MLP neurons of a small language model. Each row is named by its layer, matrix (up: input weights) and neuron, and shows model dimensions 80-175. Each number is 500 + 40 x the weight over its row's rms, rounded and kept within 0 to 999. Numbers have three digits each.
After each neuron's rows, "fires on" lists the tokens most often at its 100 highest values on Wikipedia text that the model never trained on.

L14.up544:515561456535543544463532544469532497454469511502462569525485552467497451468485426513488440518515549489523541522529508540494460485437440508533452498507508472509523523469465568544485525434491510481390496535517525516528479505460438492495564490499429515499507491534543544495503520483517440483
fires on: "–", " "

L16.up375:483545514606454497410517533546491485489467513496584501570496447497490492468483519518545545540420486464546511472556526543464490513486455456489514502456488444512518502531513486463486543489486524468464574490571509418506610450571484492450561509488513476480508522521535462462475490519499567519
fires on: " ", "0", "1", "9"

L15.up339:494423504512486489492547497539508542506417531512476539544477432545467491430504530540385436529474494519456431462458608586487606468590566523561503545493555478475463440547575506483483537508480474509459504544513416459539522481491472478433567526518496483430514513535571514480513463515535486512
fires on: "mo", " Mo", " O", "o", " Ho", "ho"

L13.up539:489459514473521521489473469531547460522495473521456551531477490378460457551506569449536574466501514535537550471545485475466523481536550497539521490469538494572508495584570534530518533552481475530485418505529508438398539487539471501459524481478503482526540449503545453499442455479492430481
fires on: "1", "'", " \"", "0", "9", "\n"

L15.up388:480482481565524546508431535475441554449450498462482499430568481491516498542513460502491436495421499478479499459526540563453494430464580541485552518473423489486508503465466483483471532552497496480493415552497541505495486512423466494505486568569488487500562538424523487471491483496560543528
fires on: " ", " (", "."

L15.up168:537449467591456423525475539525480609414508474521553470491494484487560476552497474548529415493474472509542520467519505557536492437566490486502526481464451494446515493481440483473544418514502543468532498499415502526506553524524483484494457516610550486486488459503491541496492603531573533553
fires on: " ", ".", "s", " June", " February", " April"

L16.up679:456483424506479506540438509483468558476524483481507533479527578497553505568536461518554552539500501567524514531518494510487512527544536520566432520488497491410426489467539522495473465514545570530395470540470413513508478482526430490493569464535471478526514419487481439494561513497493374445
fires on: " R", " B", "r", " M", "an", " Y"

L10.up405:499486463474483473497514488468391530497458446518514429453584464561529538572440556440456459564519553522519504510513495512467535495547545491511499468532467443561571503458558547527473411489535458518499486491431491544447446473506458529445501470430520444583583452474468477522506557460583518468
fires on: " States", "S", ".", " US", "s", "==="

L10.up456:606484407559548514566506583511450469552460509481512457445534491468470489557534523533471546471519494567532565532441517539500516499648534501454496588419490475534568501498484449433530436544469531504436488505416531479488456500470475524399540538523502542520532491527479551519521582584425509534
fires on: " |", " ", "/", "|", ":"

L15.up487:441454528487448582451514569523521463516429418488503434541510450549467540548497476463452463506520480525522467556466508579530545461437494492524512499544528399480501515456481513561497436553438472453494484546433513466509526492506557440553513453475451471501518460530515480480514452568479509460
fires on: "B", " St", " W", "st", "L", "D"

L6.up89:451473483568568464444389507454546531478468520521442474518509503563489581526512513450439526520478549484553494455503508488530539454493530474528477476517517438505443491477485526574491523558548535515564485471523494545534487467477410477541496435519507448509545552465437476530487499480463494456
fires on: " Best", " the", " medal", " in", "st", "ional"

L15.up509:476552500545528503461497547463551512559488459500537452515500565528532468598447548501514521483484539503460534404393485596464485501505473520446558506532543504540507491480437509545506455521456522570511455508500490529464480502480478445436514579486522541466488486528497438527456555462526456595
fires on: ".", " ", " |", ":"

L11.up631:573471479476469533565444479485487537483456499488499433533522507592517497490629556382516464616504506493435389459446510497456557481488472530463539486483496453444447569475488540547515443489518480557515507540455487505512575510453510518507562478563528483552534450484525446528423538479523480531
fires on: " to", "ro", " had", " Mo", " not"

L13.up753:484534559532561411564490584510537395547450549516503461547516498498504481535512462500500466508473496520452526541479481538448481533459543489407489482574531519480496540461481488475522400514552585507461452498466476514523467488513527524464534520428455376520459547512491457496484575510431417515
fires on: " the", "te", " with", " of", " En"

L15.up448:438593564500502545507506491512545502506494517509491475577453511560532427540525528487502507519460419503523496523477555511515498595508486470551488518538560508493484510547558525531516526495445513580451545534492434454431482500446499455511490495469503527466509540486470473517534487499487501547
fires on: " D", " R", "R", "D"

L12.up654:438482509494485565480461466445470469465445479524438581581574488465530479425450501440477539481500580537523453490521464433561497493470555531469517557539522492520540497539553506542520519432526513478555541527493542562469491555540558464547509572532437509514482541574502528500473520519543528461
fires on: "\n", "-", "P", " ", "und"

L4.up94:504467536445534544475532506517555505488438444567513500438521528490532482471442486520470516455467530435434485511523526554537509427640489421466449539513563459583545424485463471465518498515567514531557541553468479490498568505508487523472510466454547451509480519529466528458418452505484451557
fires on: " States", ".", " Force", "sey", " War"

L7.up48:447518450457513445553490456450507511518510488526508493508502471501513472483429520541548613537470437485540491490469518501550441505449536518464511549557465452495414469470528491405485512465611476494436533482533424508550532530472540526483545561545431603505625502440429475491475489507531547496
fires on: "\n", "="

L16.up580:472440435481486560483458451514532474527517487519498492495471502562498490475543458458527447595528489432511470478485487450512514480461413520550455517521539526463505475524506489511488479477518488561496540477524476484455496367517471496529509458519509502587508427472567532551498509482508478519
fires on: " to", " on"

L13.up42:513474575515504494508442486533421434487508586481525532482537407524486471549482479518481542552527478517588464510392477580540505501505523471430486496474458477416453511526525554465526608441544502472526497547504483479550555508518503532513530571524510514441504510467430529513557502575585508544
fires on: " of", " his", " to", "\n", " as", " from"

L13.up11:488509488518497588397497497516491490564492518483520431423491474527524493502465508517520459565492548481485504494577493579423498473492464493540484502454481476471457527543501585525504508480488527491441556415512529493533505471541471458455483508489493420524522559439529545546520538377521483519
fires on: " ", "-", "–", ",", "2"

L15.up243:556433565524534487473443518479546557479473417481480522567465442564496534470457434519470475584533555458477489461541502556483424488576557504458461493559506521487486448507514485498466466480489465549496541492482430489425480494517479508536473447457459447480489554403506495499519526481478426516
fires on: " |", "|", " States", ":", " or", " hold"

L7.up169:513543507540495483519524491470553503463495467544487513527501423449481509541538510515460531539485496510539493472489496460486534497604591502527539503428482480529515549546540511485545552516446555533489486501487536519514557366521482464484468498443470530500515548526547500513527557518489457473
fires on: " |", " \"", "'", " in"

L15.up101:579467447545483471466442577482488511526491500551432455481473472470499509507433500457472438517451490478518558475507485583457523533473430472473520516419503453411512539416489487505542579505447529496464492459526502506466536534516528452605518535535471510524544551526500486465490469512488593480
fires on: "act", " A", " a", "-"

L11.up361:525517517489482486536528453441481493565492479582473552489456496622523473462457438523462507540537448490497493486496485509505427562508528531491568495513501515526513539529508559502522484484448504515515537470502500430460498533489432498559504474488446517548516505502481526541544482476529519509
fires on: "s", "9", " His", " his", " "

L19.up694:495517473467464492485493498493454483497431469558468482569552577495496475514447529532535451564484522575555530573454477532556527524558524472463484513503551433469460552548451544495516553496463506507486540492464486511522500470542517488435436503490465453513505461502570460518468554498497457478
fires on: " I", " R", " D", "I"

L6.up358:553482512499530480520524528518470513489481478425478504605507492501433480475464523511487455519509491517508470486492453444490518490493528427508509514566557442466417509527455519476546547474425528527505539531480471518547471530506457532434490455480507538539509504512482517491439507513484518434
fires on: "4", "2", "-", "3", "6"

L4.up405:474527505497488463510430495510463453524467522456509508480490405535510527502561512477609549540439506539511541473458489593598531530454504533556578528479486429535430542495475473451478531469555506446468429462502460521490537489518498430569539509465543479535544536447484452470540543527527484473
fires on: " second", " first", " third", " Second", "\n", " Third"

L7.up322:492599505486527507518518533492506464429493527480489508589535530445505549524555606452458449554494570552535499514474471506410578512511468477531492498536498467539496574468447492491492491439465507583474442518406495497437498536442501477520490537417524492491524565512431477543566505534513538515
fires on: ",", "\","

L7.up316:490498506479474550469571465495509479511540468456498478400559511516495488588455507483534480519552527446474537442440485555561493403539527462502492533456459577533466538449527454511567541472501479525478421513499464498528543501528493501436527518470511518476470506538593510498467476498599487559
fires on: "\n", ")", "==", " ==", " |", " "

L12.up353:507466502500512480406501500528471477570529491549465503538481485546460477503468491453527529483490494452562536428450516461572425585536446517509483525490490537527508528537486504499509500513520479473486425527566511407478505501567441529504476518518544473432593500450434430487527426486472465512
fires on: "\n", "'", " \"", "dra", "ar"

L3.up490:544454471467444498525466474444422516508527499494482458460462496537457502465558512501492472501427458545523482553477493477442469586475482482521489502412453554481511454493507539513501523505545514528489470484429488491533559574520496551525522468503461553496497552522483530485566484544534598521
fires on: "ing", "s", " to", " of", " from"

L19.up540:533540499511501511480478497530557509568521450442548538490507577507436470455475502477522598547398478489529516457512559477508573476424504531512531506498553506508498438451472553546500473510464479504506514454480488518581473486587480448497576512500515484519491502484471502536479470476427519501
fires on: " E", " Ta", " Sa", " Da", " Mi", " O"

L19.up535:521518504589490491446482491493506562471491509550479514547454560472438497482467460476498473469510479557556474468535507505493485499518552442428484577520491525473537470482550550423508516465438584523496495585550509483534486527498525470550449507517548479503514461580390515515487532479503499445
fires on: " \"", " ", " (", "'"

L3.up389:591486418485459495552468550471472524506450508519508425458452531519469539544512485534535525456511478476514518549438506520509456521472497474401507495473474479448519479506596517512484484485517579494552438582507467466508499549448552513516501505497442576489511430509459439509573523511545509471
fires on: "s", "d", "way", "es", " of"

L3.up143:496459531464457578440527526616540482517486527497516525491462462443475491453479509496438516507475542499512515482512527546509510499470492466512485496558432459467457487545532474494510475497485545530447497514467492535512492555472572512513513514438515465510446488435490501448533453496524529498
fires on: "ed", " up", "ú", " to", " from", "go"

L12.up233:528505475469524455539471507440552555529422434494542495549492510528487471545454523534502458623476583489526543580457468508483544534572473465450515524530471503462479479554536459434508481564553492464522496525541492455466489486489504456533509515533466551500509451548482502526461497607608606486
fires on: "s", "'", "e", "d", " of"

L7.up124:502481597488511543486502491554580464495467541461492480444502395570492488504427485455456513483456498577488502483537535538523493460520489521551447537506511512528420512490523458483501495409497497487526487562429505464519430549492501467542528504510498458463420542456519443521558437513511495477
fires on: " for", " of", " to", "d", "ed", " \""

L6.up478:486557517478577484516525532480511415500467431493485522490549487513478550543459430475519496538501515533530500482492467568388583504560520543485453522458454457507498582485549585501590480408518505516429446512488562552465470550568456511586529520481492480492582515544490539529453481572576463536
fires on: ","

L12.up529:453535477522492579536529484450479466513488432537553516495549484489536501505490494458515381524573506493499480437518579498545512448520503464504561507509450482541561522465505541486532531506536556485428461454543491562472444492439538530451503491514554564530518521469505467498442549525618541496
fires on: "==", "==="

L4.up83:556481467482482508550574492505485519547548545540530526514440560491553519505543489570493516470522499501535497514521512550547447485521494488493509486401533558470513520400447471514583509491445507533502527545368444543520628509426473578464479458471492430557503545566546465390425464477525473420
fires on: " he", " and", ",", " she"

L19.up469:428516513467577509512477490509494535483496526461517481460385539465441487564518403486550548467488465533454474518498508483516538590472487515450478467533578516553563477494498499500538536464489501506486535515482533538457467474381477459483461527461525456502473526471510494504459525525555509534
fires on: " was", "C", " R", "th", "R", " D"

L14.up735:557549526526462470479490563509465457513465496485470473440496438523560599555522491501471473505516555488485467501549512564443489449513492457567520477499448431480457519411481568477437551515475603500528501581436455465490522511554540576534506477474474495539547470556493435505514509514535532497
fires on: "==", " ==", "===", "\n", "o", ","

L13.up658:386515532529386505496502531526475537443517591593587514472570581493535457556479507530564441493458566523483494542518500471449485571479480492524477497536518485418511472518612497447451534476501491487531526509515496495514466511496501521514501467453465520520568488498481468491461551496511424532
fires on: " S", " R", "s", "r"

L4.up688:463516455484420490455454480477490469535422388600430496539482502480453479473538468532452536498535464460503488450483518501591508464483512481493481496516479515526440522455505477503505542567588562489491503592458491490553440507534585514425555523506528547568550460431477526482517548474483537503
fires on: "\n", ":", "ud", "un", "am", "ich"

L12.up293:513498411480474554509485478496506422476433474519459479536469465591510477509475480516458512488508491430418505552480515565545537515451523523479517552504442540491510558508587490481539540493467464508540482532537461491438471488523504509531552428535496525516524566500482484473538510471552457427
fires on: "\n", " (", "le", "International"

L16.up285:511466421509445506535470559529526553473491526545536508521503483541487434516542503512460516515497505433500515439493494535453514437493532527479517506493402513479514543536489558454512482542491462429527549477475537470529585521495470522530509492530491493444504516471539469462438505427525491468
fires on: " ", "1", "2", "0", "9", "5"

L12.up364:548465469548531498515492587487402499516432449523595598537417468500511426460510505469503534449473552478582457478478539508464500527598547514478543499518505563484486453473533436559454466513440462527480584548524512465487517550538463489421502468505524468536491523493519521529509492464454469492
fires on: "-", " the", "w", "'", "habi", ":"

L6.up490:514496519477495487543496505458497473461440475461462520533508491548466581523484536458562516474466461418446485583490413561519528502481458470416494499578463483492459521482492534434454513488527600483491449555394530490537487582546472528489452504432513472518527509520508508450590511508506483572
fires on: " with", " the", " his", " for", " under"

L12.up176:489577439447516524519532502459524463467456499506547503523584491516521528517554503524506554560521448491600471473538488489459564527554478512491492511402530484521570542439550554425463465509484542524489414531418450545465524471430479463465470530475557460464510571535548421461342467531506454487
fires on: ","

L15.up488:501474577466544444506515492492433477445543432484542532456517521590515492501523465537537493506458543471583475536531458536522457506518582494464507577487437451494545465506449531483522567482516473506534449537454489547559446524479480520487517521437463477540504509456420449496443487508524476519
fires on: " ", ",", " and"

L3.up483:509433492491460493468490535467499552487420499478552483509520525493498491549416468525465482415482535545557578527474447512499448403488459457460469551480543506542491519500496490521475444481519457474466487514538521565508506469415533503506481504522543488454483504568545515491470457445522511565
fires on: ";", " |", " ", ".", ")"

L12.up177:461499508497462424529453505548554514577475487489540558485489422506440421554516456411473536470529453457523496505476479544478551451484527472449446568505454478518508517481475523497471515475477534482505431420560568496470481476442476416549509436511504486436531462525445487514511575528582587543
fires on: " ", "1", "2"

L19.up521:450501481511525462527491517460542542460491462535498568516522542524582465537487507498535495491511412542522459504430488506476534376500490488458509565520535483431490542476428512523521474470506470492565532461593560524456423550559505446513585497473486522429478524492521516468515522498446461530
fires on: "-", "–", "0", "9", " "

L16.up239:532459440503492488491412529450533456521394460533493523460502513487466585535471408498469484544445538517428514520557510527508479485483506541496542536495573522447505488542574456529520430451463479535522434526544466469489549528481463500441506466551397495518571535566441518468454531532528480462
fires on: " (", " re", " ", "-", " b"

L16.up366:436480464489463501482464468468504487412484551425519498505518587514511506566458539436457470478481522545433462567501480451502497520511600441488449542470543485502514491478525440503543465470475434450468440479449457465518485492482483487487466547460498452528523498482557524462530507455544490532
fires on: "s", " B", " R", " years", " |", "|"

L13.up422:484454528473468511497488516520461495540472486487446577518507505539505489467483502525530534551529510500520561551518516444466464520473525533457472496542460576480446575583481508460557519510481532582452491452497558402548528548472510437527477481497474442493540476459506472576463468483558440501
fires on: "s", "y", "el", "D", " ", "\n"

L3.up560:515473498551462527446502472491541527496543472478506531543545541501431494532421503418519539498492517601475527530489424528437510490489539482441509476469457463574463472512470424494428453504469543581433508479518409509483540491512545461484522529557526485516540535453496566454487514516465477519
fires on: "\n", "–", " ", " Capital", "."

L7.up758:443479551557528508457512588472551473513495516478548559430495532523450486521550535489457529472483460511454488481491483534514548490485529534430451492494566563486457546529562507427522472518487572544455535447552482506539472500530451457500592569475468495545506486495489519453490477494511451489
fires on: " ", " the", "1", "0", " of"

L7.up104:439486499481469560434531488519461540557445570483472546523460489489515426431493449558536511513480479534499519519538524510478495535438553433492453534461453522507480533544592465468478472597500444528517490561506497525556594490512500485477526536482542462522513604495507439397503471543522509534
fires on: " ", "9", "0", " in", "8", " on"

L15.up434:409461503585445463510477563437512513428494490479513538554534448465565477483534532527449561582490445515511519472592488502461508465543454459586560482531529516482568509507469520512469492567493465553568501479518575471523521422499460525467489527569512507470485543447449506423437471422549479471
fires on: " ", "1", ".", "0", "2"

L6.up511:522479521541515547553504514524465501455494536487519491449555561467498411456418505527529485557497473544497514450472624417494525550521496483472548559551436428459514559538481496464509490506506530477473482405521450551496532449506475527520488564524535592593527491486458551495463520461506477483
fires on: "=", "s", "-", "\n", ".", "==="

L15.up338:464514489490479486525482444474476592483514528512490510541577545536469532501481509512485555481438589551439543547474492523460479557511500503462448513475478549467557486519540492500454479490537549522456552588462443493423518485500453511500550554503411550524476534515501478410469552537449494541
fires on: ".", " |", "===", "==", "-", "\n"

L15.up379:521554493501481503514517536521495496531441527517480434518465529551478523530433452526556567552539465530503461519455478513519534485505481520556529496471512489481540455527500478451443453502417443580538484530473431545499484565483432433522525467523432507496575466491526458559495508465543465460
fires on: "2", " re", "re", " first", " later"

L19.up622:518369505493506518488553457552437414461451544456473489504518556496456444500526440520573528489401469521528491525543551576462497499506429528475489444536563459452450523525491442515484572471492541506504516524500534491537550475527488537417496529444521460473518501514504498504487540458486506503
fires on: "1", "2", "7", "9", " "

L3.up534:579433555441557466546512458519425536529518499526505442566455468477516523516434470428520546509550557473517473550547507480498481521584522413464494591504439479536422530459437493532536551488534505473502542475492493461549505517491556436479581416511518549559492493488477509448431498476504517480
fires on: "-", "=="

L7.up396:547484550497521499495575550526482536513460486602446544525445480497476470498498488487506476499411567459552517541536463451469492508517455457494497518559539460517500492494506486541526482469473556527523550501487507471506550447568474496437466454489490522539494502502426537493507475498476469371
fires on: "-"

L19.up447:520551544512556513588488515465576516418418549436507509497506464435465474534514515510498466469520493497507519439468505462506568505545543540481500499483562444543537510539536494462565453503495485558513461566511574460482546420502493519442470493508481524495522524455492561469453508537523463513
fires on: " ", "1", "0", " ("

L15.up48:482457526439484473482553597456492504444483513473444478487544471542531445518444540484516439480479545502522537474512534472415488508499381546549418501519512488528488502365503459543540555482463499533494509514510499592514524475520477481540465552459505548509530546461519504477492474414506456505
fires on: "-", "–", " A", "ul", " U"

L13.up280:526438498482499506455476485541469540523479560521514518557450415500524475527531446555491429491427544504459481513428527500488500532508536527555483543517574508491449481473488481448442504503422519542500498527507471458467471541533420477449502538473502457417449615487400430518532462481537475549
fires on: "h", " Ho", "hi", "ho", "mo"

L11.up536:512512584466515451490474466443535519530457528513447507492539581541497480540467493497514421544471491519476455439501496510505480540517523504476619546471499496615505444482531564498579419503477555461516417528491578460533520530480502492529511466522539537553468448420568526553521523497508512573
fires on: "s", " ex", " to", " album", " side", " the"

L14.up265:538506554508451463460457484465502526541528448497482547464489470549543466548439482422548520481578567497550458541452456504504465503530561563475546563564473526521444472515492515529487537471478532484469484551540553497464519516522538476445561473503400501507485512545480544456477562529520606455
fires on: " ", "-", " |"

L13.up246:460455418489481589449457520476507512442488519493496517461540501509453532481438429558443486463504483519488560516521501539525501438454546438537566550500501495474504428483560509433502479481426492503505474544607495477501434535532409509597491554588469516488513470489495491507531477506526463493
fires on: " (", " re", "\n", " ", " \""

L13.up34:438485505500558546522453523546458464438480466485426565468559509556453542469527374474469540493491496527489528534528493520494494494509533499510536629529524439495544515449547481464466572543506485504537484557597507491489514487537471525492440541549521511426478466516440488486566478557557448513
fires on: " \"", " “", "-", "\n", " ("

L10.up667:543450501558469491505524542504461417511469536516490555475491503491496529531532490480495527494493541479550564579451535434519521557540521468548535498442467525499504493551494463529583528555508525496503572442568577469471481503524501423430456443488480490533522505463563559575522505443438523497
fires on: "==", ":", "\n", "1", " "

L12.up712:480580415503540505510539523508499477443426483528487481428542481501592475505465452534516597443496555510507468500506493540503548512515451516511496507507485480485438428542576488489506476421498469506535518489550422538559505481504485489464472495542466526402573512536400461455513486444468480492
fires on: " of", " and", " |", "\n", " as"

L12.up145:464564485495403494444466480440590540543508526497555483462491497479468485549459440493491462555558508424507538506494511541430505459494526487516448480495561502496571563560490476528521508499449512479487502514487500460530507482485482467500536468546478488495485481490529495520505482410481463622
fires on: " ", " win", "–", "ed", " won", " a"

L10.up463:464553529528557481481502489445541515531528518538476513529448504549492503554489449520466476500533511506578560489499500468491453555509509483512489516506532579419427516494492474591584490499480549543483521494489524545491517488482467508412459514477532521528480519527463484484467537485478487524
fires on: " |", ":", ",", " is"

L10.up491:518503548524520503490463475468478478553511547477429489459532506558505496512503491510524545579551482547499572477553520587533516507612496520576569566464557510526524531487531509494526441519469501543526473585472532492522490468430518586498438458553488519572444536490561531532483483537512564488
fires on: ",", " of", " was", " to", " at", "s"

L11.up633:456439533562575472510521492505536495531498492564474480478509422541498550538441518484540502506507516530468513538548545547418507453544530413515505539478526477548478453514468511520474524496521539489536497514473532470458505477577535559446524481483506522453563532484497500412483461425494552546
fires on: "\n", " a", " his", "===", " ==", " the"

L13.up312:526452455533517474578496554508419532537434502532469583497433489507561422528447417462478386505527514550522531461453511554555426492517476520483540581465538507506539490449457436544468478477478469437467554552508551490548522487503554514454537470518506435505518445532514586500513522552504472535
fires on: " the", " ", " a"

L19.up515:484446552577579469428463487469461524498414528464510491511537550545507545503446507540478519524544481427532472500516501427470513486449435468474505499478503486490508527605508487531523556504474466467533506462495440550607462456506479480516506490533545516528443518518496473482469503554433561487
fires on: "-", " medal", "st", " f", "d", "2"

L14.up437:513454531467469456469549508504507546444534433462485545478559570471436463462531504532531592471529436575488481561432538514566516428426545560428549495502514516507492474527410499579446463512498497518519539559472524523437469569499479501465473548437494465424521547462458492494487484523509499495
fires on: "2", "1", " ", "0", "9"

L10.up487:461524557471521503473479441499475574533504453482534530509581484545496554500521481447508544554501455506521526504465503481471571485470523497466503513510481559511535472443595530501470503466494567656554501573508452523496488511490508460467547503558424489430551532554562487480467453541510460495
fires on: ",", "N", " (", " |"

L16.up25:503447516460531535516482497532480515480505485456544537470485515535464448522475485505557481519496509523550494503458509511525433519506414510488515506490476478551490552567485578569503525487511539511534517502389486465551478495501444500530558536505461524452569572404488437446484522521513512509
fires on: ",", " when", " from", ");", "),"

L7.up284:521489564496486500481519543464517610528469571572533396523485579472536399485484492515523522480526521459554471482526548486575434532514575503514407465512441506536507456529539437535523515474372420474440554495497476525509515535493512581517542446548498499573476574507505491493559513524494501447
fires on: ","

L6.up219:480508475507528469488511439451507557487474467456540470523487413492477479537473477460482523506583489571528534452569535476454525576508424454509567455453481443514516441421494555443465464538532492550533537460541467485517505509496459431513481535497517544531514556569534505508422416516499460475
fires on: ",", " and", "j", "harm", "aught", "p"

L10.up364:483573516487508548470497434526556525498506559501551466509503513482516528512464473502507478517461475413522496411553481504468596510441428442539527503465461450569508505392480503523459517498547635437431497480534438550546508451571508522472568527530533470528491474474577496500447489443518530524
fires on: " Su", " Ta", "sa", "pos", " Sa"

L14.up252:513535474489546569482506554436519533434557477453572546393493453553463487470505538520497537491422448506511417498490520516477477571459487529452474549443439455512520442503518491430539580517484439502549454483469463536556526485539455492500539550489509528533442514483503488381486514554576424495
fires on: " and", ",", " ", "),", " Cho", "hi"

L19.up566:530495507464457513512492517575441440516530440452468425495517517545554488492449477460515469508516514514567430484429474477476543563467526503530493494518489449513496430501601524543463501489481538463469504546542528510456492486512455541488454488527406533485523545482495543531536499563536513572
fires on: " ", " in", " de", "-"

L11.up225:532489587484478508478537575454475488514445548583555490530498536449551521469468553464496461455528591481493469527535556522473492493529523505509507536486452483546478470473499470559542522514386453502485553495613492495488566527478550542510498501481489447491488496515515567541495601495486579499
fires on: ",", "s"

L3.up734:474528489567494459531489547503491515505523547422480449561586471420502524504509444504547459453451474544535576517468518517557494491506442452522472498476512448435532492502571439458472501496484518514410463528553466463495515484499513441508574510503535448558550582558518504447517560562517459509
fires on: "9", ",", "ce", " "

L10.up81:511535525498487487506557502509479504471471483509487492443573439568495542518498540521531498495515457537578536485491492604485537484559491490495490466497459528461467521495558561500554526518526479510543430469493551497525491529509440485539565459441477541507496514493446501483496534569547490497
fires on: ",", " each", " per", "th"

L7.up151:532477492474479512506557522464466531508501506553435538517482480516500516486472511473487507538555478436445521461477474460556539488513460465528492492563535460550530445421536446473459542487434518525520521464419587486543568494455454542592514459454581454546495551497422532482422510473461585530
fires on: ".", "S", " States", "ly", " A", "er"

L14.up316:540511438496433534436461424500463520521502577478568488500466530504508494533516537478542541517511556482487558503467547511425521401429508469517490515496586517504523450533557524441503481563418524500446492422507488522579471508498493487554512517537605470454535473496565536457461511465525425458
fires on: " ", "–", "\n", "s"

L13.up258:505453496565529459528487482484467401493462535561457488471516491472555439545444468518475531536469523501464500488460470491392479528502496517411574508484459444444521437551526479544454533497557578537469517542489513451464489475505560508459533524500530473533445538483519468462479552517603517534
fires on: "9", "-", " of", " end", " the", "1"

L14.up594:506459429526494549531489523556507510443439542466520508484499516540504515526468515511509576557544478470531475555493479475508512424519502472533482495498533466432500524440464468522579519537502506493469489457549524456477467528489500513490543456552466524481476514513578523503563473451502479454
fires on: "–", "1", "0", "9", "2"